{
  "n_layer": 12,
  "head_dim": 32,
  "d_mlp": 768,
  "vocab_size": 2048,
  "norm_place": "pre",
  "init_std_qkv": 0.035,
  "init_std_down": 0.05,
  "optimizer": "muon_variant",
  "lr": 0.00929,
  "lr_head": 0.00872,
  "grad_clip": 2.0,
  "warmup_steps": 200,
  "train_tokens": 447400000
}
MLP neurons of a small language model. Each row is named by its layer, matrix (down: output weights) and neuron, and shows model dimensions 16-111. Each number is 128 + 24 x the weight over its row's rms, rounded and kept within 0 to 255. Numbers have three digits each. A neuron's up and down rows have the sign that makes its largest values positive.
A block is one neuron, or neurons of one layer that tend to fire together. After each block is what it responds to, as a language model described it from the Wikipedia text at the highest values.

L6.down137:126113063138144115138170129095115107118119139109145117127149132149139167135142150086132129135129153143144153201159112126155179140135116089130124111156093131126130125134150094120134107148129104094197113141112114123068120143142140117104153149101123096170159137095123129141143169145138151117
L6.down146:108142082123146117153122125133152136083168122148125122152149146141138201108111126112167143136152090074092109128177109124135131178147118122148155160138158112141203116126172115135144138096125150092145101165223126125137109149139122102111082149116153150106122130124144119143157131118149154170
L6.down151:130131114145119126107102159116114115146156105116136124168116140163145093115123097121127137124158125104105145142106133139102131124164069135114140093125174149130086127145119090143144126134134142089147116101121124123134119094159124079118168087143099152088167129098136121111127135159074089158
L6.down172:102118139114099179144124154103117147101094124124106173120101134108140184162142183089128132115128120145123119135111101150141155130098145145064138152098108089108137131090146136160180116112191162124139113134152137141114137137101122196106102116123112133174149119119134114109151134145132109082
L6.down309:137127133178105136112095118164153143128092127134112119101126132124175107102127104117106136192160160123154135110165142109153172151084149116145128107107142135150130119147142153118116140208111137167114167144127124156100146059147080095123105141103147097099167150139152139123085096131123128143
L6.down315:113132167131100145180145119122101119148162173159098108086140108132113136130118126090131143119150083088133159135121119125102115159134086129080131140118110120172153127129133120141176147122155146139089127143146108112148113136130116127121105133166089058131107142142206115152162100156143141102
L6.down435:137153139172130129138108127080120178126177174128100165121097180112155123117170109104098132131114141153162090135106116108150128113135122122163162109098136119112113121155124166127131127147142130087105134125137098155131140112120122143120122081116153167124065115114149125121128127114126165091
L6.down697:088147189151168132136106159091129138145129157141140164122133124067151172130107100102129090140158118133135083111127075147109156117157146097080077115116110131180158104128109173146161134128124162097122118169152117142132139149138158090137140122140103130132116142125134119136113079129144131113
Main verb after subject

L6.down7:140080122138109113119179094157145139101133123106104149138122136145106095132121107103132083104158117116149155113141114089166142110145094132155150146141151108152119162161122103139088132138080107142155133134149144168118101127170122133112144135114144165124106090101122129115163087134148096122
L6.down70:131120098106146077138102109129110129116121099104135142102169157111154125144160129103108150118135132125147123126158099103094140099095175156170149124137114150097102161117070126159132123133114149185132148136128140119120107131155178103120111136178109148118087117133169148106120080100107115110
L6.down330:150125157115136164146133120121114128132172117152124143087109093123132101158117141125097120094136110174112152094156085142167095133091096146117139104089140114107117141164116102112109119138153109101094138097119155122116133101168127140133069140100118100162117069120116110132177113137126090143
L6.down416:094153116167109130095171119092148095119116117107164069157132099124153119095126136127137110102119133142095127139114099147154096140118077134137093121126187136134120121133133109161117084094120127093138158123173138130169093126124134142144133146114111076086107095179158135106130120147100112107
L6.down502:131127105150164124134136141096136103151125128191142096160131115178115133178141097169134120120129150147123158151162150127119150158135134122168124143132148130142130111086129132120102142154108098153097114118066126063146111155117118154142132115113114122148146126167132139154134146123183129119
L6.down565:106151163189133125141161131147124112120108112128142150124145140100128107175132135143100111149108145125117187143086123161129149103141144116107106100153127133110113151134118165124117136124133149122137117173105132145165130149135130120116124108145164111107138099094137121158163111104101118117
L6.down621:118171092134125097144085104131193096133120166135141151136130167140106127158119121102140149108146135132106104159127100137112139147105135136100127132129104158180126093173121122126094140135153133089101174165105123133162127123087166122111113133152149093143148111130148130134110140138098132088
L6.down682:108156079128134124076104109135111112124137122095115141164090130111108126141149104137193160139149180139130152154127128094165147125122149106179148137172132125144155181148098161128126158159125139094112110132093166114117111138118099164122100110121157114139149167152117137113122146130134141147
Verb-completing suffix tokens

L9.down638:098131162137086116136106141064125141173147122122164107108116105156119198134124134113097141127130118157073101125166109111155135124120133140140141124137064149150079137191119131108157157160117139161127133101186150196130151133142126133132119133148137119103135147060145142097134163129137130133
Verb after subject

L9.down35:131142136115097114153107135116142139125110158132122147114089147154153094123117174118152190128104125088135131134116076115148096147102160163125152138091097121159160118159146150149107138107146136156132048083059105126141113137138138137146124160145110095100163155144111139118174161147125073115
Inside titles and names

L9.down754:139124148148098130118143148145132137104133154122118128190160134126147131135104113113087130109132123136106169121141149092120111150150135094141118165137156167123127141116154162121134102119129108188111154136153150119138086151119146117138126121130107061142179108142089148104097138138097096140
Year-initial digit

L9.down104:113162103103101136161156106109113087197080130158066170144131104136126134103142158103121162106137153161117093108115111102128128122110140154152131120087088101114104112143131133141091121122156105094096159113166134140128112144104126099100106157137141112164137121100132104160127128125116121125
Mid-word fragments, table rows

L9.down187:146142100155128156128099131112181118091169114114162139105142131146074113125146105128147082166124172141155158093131143123141092171156157131116143096141138168116076122142130160141093140109128161105111105117150106139126126111144114133082122161122157121146103153167133143121167142170111135118
Alternatives, separators, number endings

L9.down50:098098135137127097112136126093145133094117110106106135205096146111123091129143155134133119151147158122124120120092128130114143112127078131142138135121131162124131085144134113139069149132139097081157141106062105162109147098132137149155127128131090144136126066167128148093147127166128166127
Reporting verbs after subjects

L6.down63:124142168114129149136154151165116141149112105120090133076120146130104135114084129150123132116116113150145111128107136170111143099113176147126110147104114084103132164159073121130162123103136110089148111174173148097098106092119152128113184134156135139105142128137124135139096091103162145138
L6.down89:139162084105117117128097138165131149140139134161146177125125140139158167110163121099124150138155149124151145133127119138109162134122120133115094094158120115157114119126122147086114107135137141114161153104201105167101120096118149130147125111109138109077107162104158140130123158147117134140
L6.down336:100200136088111118091098122120113121155131087124166109135093151080146104112073122130145114133154158115157174116157140122128145094107100110131166165129097150125147129145129122130143151113126114122090137109141137128120140138136175185105175119109129124141111153117132125111141142114108183135
L6.down401:103152171119078151155101099147121122148077145141127153127129146139122093104115114131137185134124169154156144099100121103139122136103126131119107139139096099128160148099119137119079121116103130122107093089148084177142107108146109129154118141142116098104119121119129171145084147130122142121
L6.down481:115134093130156107141138136114153156155102123100098118103081131132128119126140148090114062150127165141160128140109107127139111161098120149111127111130066123126147173108098141100159123104162146080139135177106080126134154101103082098158074119167124158132136157135143144174138134116151107141
L6.down545:103163110123122125083096123085138117118123153150127145119084133166123160139110144118123118127157110137159131103127168135176156156111118155142141151133114108109136093129147110128102100166175143102128141085146117113153102124158154144122119177120083141126131097111086110150106182115148089131
L6.down612:148143138085110101109109139092130132114171101165137107131123132075098109130129158118106131098090167108133149092163136121150141102148141183175128169153171170094160071126125143151091108114164135157134090119134102082171126117094156113123136140129145089103151128156131121106153155106131082130
L6.down671:112145137165133119137147142114117130145101106123078110104153139115132105090114147144144136146147129118106119092114133145167177133142071142111094100103145104134147135153112158140117128081140108127132165092101130121094118148161142134079093111117079179135151127156102102117107108121127104117
Word-completing continuation pieces

L6.down38:134101157167112138135120110111154155138104164153110168173143150125133143129140131163128134087150112137120080160141133187163103109155121137112141120128140125117105121142147140108115151179125098111119154153118122142114113136100185093129159142100147111102134075096098100131124154110184104124
L6.down128:174116101098100079102083120104149142159114142140113110187143160142146136095147107140157149106165109135103126199160150094177106123149095122162137119140146129111121111163104112105116139157125151123161186148074123101162161110103109133115123097109098108139104151069109122077124119110123148172
L6.down248:110122060165116171132146117123102122134128122117186112137111106162153091144108137136117153149148165145141134111082111165138126117105151123159155156111113131156153168141102134169158146142132183115090159124090139132110126128157112152161147124139121127118085148070122159151155113111101144134
L6.down311:132130146140133117135150150150128149096118146173073157125135157149179090122142110140161101113134127120121128126132141105179145122121122113091115115130119106127119171124136135131131121067113130157139137136107101117121073150108109100109135131145142149138186135110138107151141124104035086136
L6.down434:124148121105115171113163122125079170122162096139091113171084159136111161151094135128146123126127085129113136110101144155106159140170157107134113139136116129116152180126151109155163127121151146132116126125089145137129120145141100138117150157175136121187102121110127097163146107160097105133
L6.down556:104132118117126136130143073134149109150134133137094124132111104136133105092138125093168114093098096129078108153160132119085089142112121085155128128115118146138121109104128116110137130132136122081122141150112125162122109133112151127150149082159070080127111124140190140110193101127128173126
L6.down596:082156132137136134148117162137100110131127110131158134132128104151121126160107145128132112115143122085107136108132128115161089105144139141121166148113181166140131132122133109116169107114133131081135119109195099105137114132126151167091139156095141124152109102164104159135077122182154149127
L6.down738:141102123097148108119173119137171091138115190124130115191120184104101109138091107100108145118142111128101127110113112151142148078126103125095135109083135097130158130073120150113134105166106125128107127150100132145106142174159142092146089093102128114169169160128118112130169115115172112118
Continuation after initial b

L4.down4:155122129151148097103121149122170147143136160112119157167116108113110113076106118100140127120128083131162102133118097105143160133080134146132134158150133104132172128138136154099067126125127118101131118157134102155101105107144161094130146085129107133105094136106120140132116136135085121135
L4.down8:124159130095134150138175130144160151146125150101133179156149090123111123128096155137173109084151089167130142156139141124142169150130154111170104105102121136123190085133161090132115151146087137134138154164142141157116161130134107182159077107106148124157092130140144119104122099086083121140
L4.down42:148117097161128139114164141079131153193088137181068092153156169129126140140060130103119121123138159152111119109144127139128142144153098125121105095100145170154160145153119128127126126132153108096096127145058129168107127156124116146102131130133096148128154135131087159151152086144112095131
L4.down81:126134113144130161104124115138163131114166083117121123114080092145144120123105140094135099127160115134124166092120133134121151109135115102130127124116132109140155123156141160083117127094122077178077108132101125185140130135142103092117122147107108106110133106150121057113167144100112140148
L4.down230:127173134130117122108161112157126127123120145135152131163093083117102101142121054134121115152130126134131112134175076116131149103083153135100126135106168097162167134104145151125110113130150071124127131136190185152124144142140157087117093104154101138134137142141120142144135122139103157121
L4.down430:148163132144100109134098173124172129185104089139135114161096149135126092145127130126153137102180115147065098106119171111103093126102143126127116103136126110111140113130121119113132118139121131114100140157136076139120155185166086118132163157127134134133108155119195082103138143113163114136
L4.down527:101128129115101130130120116097117131126125140126143129124130140150141107185122138133137158119134127126129111138122142114105151160129173103131104104122115114193154182083122138159142083095177112088117122111169134139172142120144112105124108140134121122186130150100160137118121094173074129150
L4.down760:159118114128114079101147155143168095133120134124114111131133141143147123147119160102174116124142153172154169128098141112181158149131089121144145137106111146082137128110162125122110169149134154134168134131081172169078138051184118123147117137109127158140116123112138088135151131177117152129
Split verb inflection endings

L4.down13:090138107111111120131137139116162133172128133123111102125144109140145099125166149149090122129145146125178120131104146114113118158121145136149104124185108103171098094152148144147109144150175152099173142169095124103162119094115124141082105149149126107168119160109159131113082112125121114123
L4.down328:156152172114107135161111116109091167143153125117109110137121122147099144113153131148115105086144122170114113152116113134128144138132115160149132090127085140135073134142100097114138134152113104131157181153147086128130124099154107152150115141128108114171135104110175137113087118155134158069
L4.down387:118097119127139100095127088102147111109122145153136133109116133137162125119138126149106144110104121147152141109073069147153116054086176118122116134151137109137081175108121165127122094141134116115118124145143114126090129124091152104134084139132135085101132125128127103178108146126121139150
L4.down388:148144154075128120151129127070134116151134127106156081151094140150180174115144121128121149093147132093139088154094108124147113118134107152144153132111136110129127137102159110095112139174085078136142107156120150151129128101124102175156155129136142137161122131106059131126103155128123119152
L4.down461:121146136166110137134115136114148150110128131136081132128138157128112117160118105135173133082109123150157138120104172166136096129122120136113092116110173131101115116127106146116116121083110145140112117135062095155139124126105111107128156123113121108141093075149153135113074104122126123110
L4.down586:137125099111146133113128131126141127096137161100160125115061100141116139119165125165170125160093106139116152102116168162093121137163129172093149116162147089138134124100139166158142148131095093131115160154167150168120146124151102103145145146167141135123136116141129113148119130132085160166
L4.down614:169107151089141116137141086057130145116117095150155158116120051134088143118063120118117123135152127139140136139102130122122118116108129093140140135148110144177110105129139088127137084086149152125148126120158110066107168117143115118151126152094133140149101139132153115150174156150137115102
L4.down658:127136156162109145145130133130176113140132106128149155095097118157106133112141129123130127128080142131099165121137103105138114136099135173093132104103178133136129149175154110154155101129123139159170129166093090145135127126147125132122127116119123130156124104144140102153140087145130119098
Apostrophe in possessives

L4.down73:121111115148116122132168153106167137139091185152186147158099105148099106148136138113134146107120082180150123082124091131139143149105135164143094157125117118156145104124153162148114190157178144127111099138177116146165136165148118092121115125141104137101112138133115154125091141119137168154
L4.down202:098153130098151145132170121155096110148151104142107125123093142159183166147129088142161084112123118110096101110139142155135092105121098117153156093150105109139116139125138158117120098094150121132145119145160129094154168146192168108158124111117128128180155086138154128137128177121121110101
L4.down467:126132123148108108130101116127157102147115119175161167135106118118138142074113137106095129090152126130168131197154148135116112118127127144130122135088155167132113177092161107117072145113128115132098156129136133195084162139124097179144114151159110154089119139101113130139143098146156123093
L4.down479:140127176153117124163092141118158087109124162131111108098160096139125107136142100160149129134088172140100088138152162083125100149136147134174148136097094093130150116119156141146132147082160097125128078146120174155135164107150094136140125144135093166115167135099144131153144127119160170127
L4.down534:133141082129087124150110148148150121157122134126124148160155131171154129086088128174136134128118082117148110132145127116124143147070112131124145151116175122096109121095189120126135072107153120090112140113130116097079104151128129124101146173125125135116190128156092154122181175088121153147
L4.down698:126170120101126100127138137129092182120165122157161128138118100151115082115107072117124123114118116140145111144119166162070146127119096154147152111123085128145119099127102132112127130091134112115116095117130154149152102153118107135117124161142141116083104105094097139144120140164153094133
L4.down705:160145091097108121123117119140126092119146144105167128103156151110176100177127072118113113149144105178124134164081153159140140145164129112156127080125139142145154142112127125097132103172141127116072185129155143156136123128121145141139133136171156096089092117156118111122132128108162154117
L4.down732:123110077091141129128117149169162151154139113118155082122134096105100089150102136088101137125111108131105109122139079090151136149122121107140135155119093175104143132109147072142143143156113099136104125182174111141115132125116108138115101149127129149108149116117158080126127137145149134140
Word-completing suffix pieces

L6.down72:161078138132118166087142120149123159127097087093118083189123100070153086137102108120105118085117160119154122160079120106112151118141128122128160112109154087110146130168132131143140135176128154055118099181115157087117150095117103110108104128107164099131105088111150167115166101101120094166
L6.down82:136129111131083128137095086152144122101107130109163105127116102161122125117126158127108126157125136111132137151145129089130132127121134120096123097129085098134133150122120120083153160110109171129147102130081181143142176131122123092130167099145113156165135142133142097132172106094131106104
L6.down291:119167153102115105115130104145123140155137122134111167153112129125129113131128144097142102132141089137117131096100117075112130120141165103175150156132118090136109079146113106137097167104145159158088135133128137093144137171129104144106137135132126119127083101115138092112071155172129091159
L6.down331:116126132158123164077148159130191161118145160128102123117143096141126152170147125153168157120140151107163152081119140117121131111119113126168125078141094119138111121103137156157117088097142139137147106112144133122112155168135130144121144141128181141134099115106114118166118101172129089130
L6.down349:144110070133163145136150120166144110104163109145114144122111086104107078136129125138144092124100121091115131093163132105136157118155194108137115129098088120184168117145158133159095103096150116101163101122164096127095087128124119171120076147096102111099161146130136112124126067122120135104
L6.down418:176113148092146142174076101167141132179107106147139084145133141119153127106146146094135124132112124115137133090119133154124164137172140146138125072120154116095103117112113160113130117151141118106085130087157111090140102124143123131105119110114135117133155137113112136135168127141130138097
L6.down472:155126148126156135143142092108099103131114122098132168082135158148130164107106118108129149128136113113173109161137124112144158105118121125117159152164107143116116122152105128172167059194119136124140097149130150096143143104114154120085113139118136129124135158112134085102132139147138067157
L6.down694:152126103109123171091167147140152108126144101160096085167158160139131095148107120141135118115110160131111139153124100124127135107076131142084120145125145103072163158083169152112142147118139163164113123101151133143112104150127102126086155100096136143107131139157109163069144083093137097158
Mid-token continuation predictor

L6.down2:115101115106139110125079146122140131147091123149112123119085109097143095129131139120122163129130149109148155182111146155123117122192092150129093160128168095179138137127139121116139096121119104091166126126153106085106134147138137139070152149118113151113115120140121124111131150139098175111
L6.down33:113170126167101081123128098087111087142113153134109121117149110143117157097092140121129178178187151144125122055132125145120115107102099120136126102118120135115112119127094095127138083108125105127157116101119134056148123162151138083125087159114091118161128133136118175100140139101173124132
L6.down119:142123139082139134171108143123177109131156115123155109099117097128116114120121125125157114101124125122123168151135157137113140094150141099108135128106121100096122123137139139128133104141145091123147182111120085161088148088142174166108118139135146155114119120125107095145195138145132101109
L6.down497:142129106158110180136116144101136101103109143140179131117096113148136100078180064109142100124105166127131116135092125120140140114132136101136147111092129125091114101121140087171151151084184132166121149089151134148138123153140122110126115132123079157127089126132161162113107104133108147163
L6.down582:149107140105136138108091159157138116130150144153144095148149122131116118154138117141150133163115109112092133143099121145138130131148155179159138143120166103126125101156175137168128142099143085151115169162120120145134132140150156100089124152136085128143103115126146125161166123122119149092
L6.down662:130129090085149151134101165149153089114139164096137124118117147150148134131122143140138087184130113122152190113128138139124110125158153128114105155134113120119123174111168125196143121126137106156116080102125106120134122132139060121136121127085123144119147127161197162126140115133139129142
L6.down675:113185137139151121077129121104115109111128129141146153145135129137165081151158152114110126196110143130133106145066139124087161163141144125159156115107108108168140144128123137111104164159128157091106122121114163157104146123119141103124169137171154097085125101109142104108129123120146125123
L6.down733:107111116164116134084135160165121115147127130121157098082145172059125128119143168136143141163152122153115104122105144110129117164109083087142144139143120133139141138122110108136179146132142121133123179090121161105107124063124130118092100153137111100137109121111121141138173140112122154096
Mid-word subword fragments

L4.down45:131148103107133170127142135139094156140158135123138107108104138157165106120158140161130133197141145119150201161139107144158147090144158085101110133093118138084151130111120148141113127149136150146125130084105105106157164126119121139080131165175126104144127116153172154085130118123120154118
L4.down366:136139143143105099134130146097114137125177118120154109102128158138164129117095168146112158129119127147135104151130070108141196108091131127129148138117125122155124138107162144154102165132138105125106144168125141142171138114165120091157128100138142140174151120143131137107125154155095177116
L4.down450:166138126118150104154133129131146158090147150154116078087119139133152071121086120179130101125160146109133153110115119095094097088119159143163162130131159121144140124112086117138104113158090102155098141112069124165147087083168113149136114137162107117146169089129134136139162109140130112141
L4.down491:118161111127127139130148129166144117111158104115100138114105175138141116154161117162108078078107177173170142112126125116133144118185109105106106170102112122086115095116105075102115100164134106115137121129136106110124085104130149138134115126182088117153139098135110155136095162113131115127
L4.down557:184092137120109120123128124106103117111114141123101138121110112154126142085127123098142136113121109122099137094154158110140097163160156132126139121150135157160197142098089144128129130096152168110117137094163081165133100102100127145111129091150145109138116088114094144145094093117096170160
L4.down626:134166129133148118105148152076119115139135138131151138122084125116155150129160149106078130111106128169121155116093099162173136115139140126158160121169136145131079141147099125157173146120138090098062174106090134147110136161133158149119164137120105092179150145111126138120148100104103067126
L4.down630:095147120150157110094155127198125122142155123144092149123077122138112149157169123094123137143147135095157122139130126170147146111137131154096127135131158133148079137128107111099138115137158141160133118147136120139117157136120085125139138148086100140092112132103159117164133111163121096111
L4.down659:124139145113130121120124084153132123177141090127123115099096109151134137163069156122119127179182147146118111144101126109111113143076143138105129141098153147135122146093137157109120093095149127085135111073131108095121134152116139123153160134169135137139151129156124147136116072104162141113
Table row-closing pipes

L4.down50:117151152128120145169124123141121142089132113133113120130149116112099127155171138154101130173140133169106102123116112110085126126134114120138128129138141135126161094132107187102098112140102137087130066143125137138110178140131131144148149112096108144157114155091145116122135157151143121122
L4.down61:149092145113116091101151121110107156128114177131118122117169094110109090128101113126098174129118146125142153108086147113119107106108108098109138098129108097137136117152120145102140154095119127115135138115142142150150142108157135099132138108149175126148147078108138181127151143105126155101
L4.down179:118108110152141142111113126123111168116077112150113105109165123135128092096151157118134159150143136094125122171171155117130159120138142077134125164075171144093108117084157151112131124120154088115172120125091088099097147137119095102122127170056120109151136114125167144109122113139092144148
L4.down266:076156132122134111151144117099137098154121115155109121149133097059105157135148123117120139117112130086096159145130143163139141149154106116129133097178096116098102127129139149133116145105110154108111130133085125110107103192146132154145129103150155149124124121144150102095108152118143113135
L4.down319:109096104140136109122144133173125130121131162102127111091148130107107089123116118126132131145130131121168161127132133095162112120123153091167135116101079136111143092114107165109088156114172132114137092075171094122136135138111114091088123107179093135140158111140109142084167131123154132107
L4.down340:127138119146167146141149115105132165130092144093128132107147129169122117078144134135166123109136141107119150141109162137111134129175094143104120149123139123098135155169160169159180140091125164118131134147127088101094123132144115156140151118105128133127120117150114143125083115112146084094
L4.down373:145157089112141132158143101127145164122138158152098099129130202136096124137105108112099065066145156110166157156161102135094107110140124141168129136145178097151133106097145094073093094131116147095143125109093138098165128117123140109081104156117109141162122116146144161142120150103136149144
L4.down395:151112125131132114173127130145124166114149118137114119122132107153134074104105122132104121094150110160141136122139145113124111126168134153138144141113099105100150163167107138200127131090115151112102147126117128135119147094119092121120145131138159193130027171093118153149098120144131105129
Mid-word subword fragments

L4.down14:104165115116154126150082128148109149149159083122116104134110087171089140134091110132135137104089172062153125134122137088083127050167134141158136143166103123152137146121089121098142146144119142106096126117100102073122116125117091122122114161119102144151137132113137138127111120108096144102
L4.down57:126163149090140100110170169116136159128115133124198153110141109156114092101134131157127113103134138119147143155119161106126088121129109134148141124134096128139136115110089166126131170129110144126127143137107137174157127157118106092103116134152145136119145127112133172174148113152150122079
L4.down74:110127169177137161144155151096087152144166142112066145132133162120148125151096117090130138118135190159142157139172107112102124142068148129122123110122168135126120130126140129167147144173129138160129114116103112144109120135132127093129120120133102137081161115123156135126159123140077110138
L4.down165:120085101127158128120119116099114174101130132154098123102101137168128149111113157090130162182114149075143108159121119151099132142127144119183119128120144123152129144156168118142145118141160155105102138098127136167135146103132128100130149081106134103091133124105130087107127169175113094117
L4.down197:135098132152101171104167174133125119142075124142139111155123138131170167140156108122161173097118131142098098142127141140162129137149091130158161140118141162125143116127120142060091116139164093166128151081135144147118124157112117170116119110120075116152163155151116166131120150148128146135
L4.down281:146099119129138131113132136107118114122142087112081091117114105171182173145117124119150115099137149113167147144127122123138130132106131115116129115138132086160126110146133137096139139151160178125108127091160116158130141117113122159071102134065149102131135081142091139128126109129153082152
L4.down391:113091116158117125165139165152110117138082143103109135148111125169147118119143186113123155157130119123131107121083165136124150120132087143105131146125166144098116181140117117125143135145179128129088086135116091138094135121080177150091109060131130123131126132124128146117137127135136189108
L4.down763:134141090106124132152098112088101159116146081136106137149136142145130157089158164133123114104129137152107096142165147096131107118108180127148132143100117094085146111129158185132093105145098133139101154119069085134106102111160104142133086133124087149068133141154077095133141120130116139101
Year slot after dates

L9.down262:124151152125122108108102154130142152124126152134131125125121119121150120120138069139141121114135173111116143115081135150125102134140132123157121131133169148114123121152146113147121131151134169135135145048132140094121177100133165103115114132127120172104110137128179178128117124132090141142
Word-initial fragments like "comp"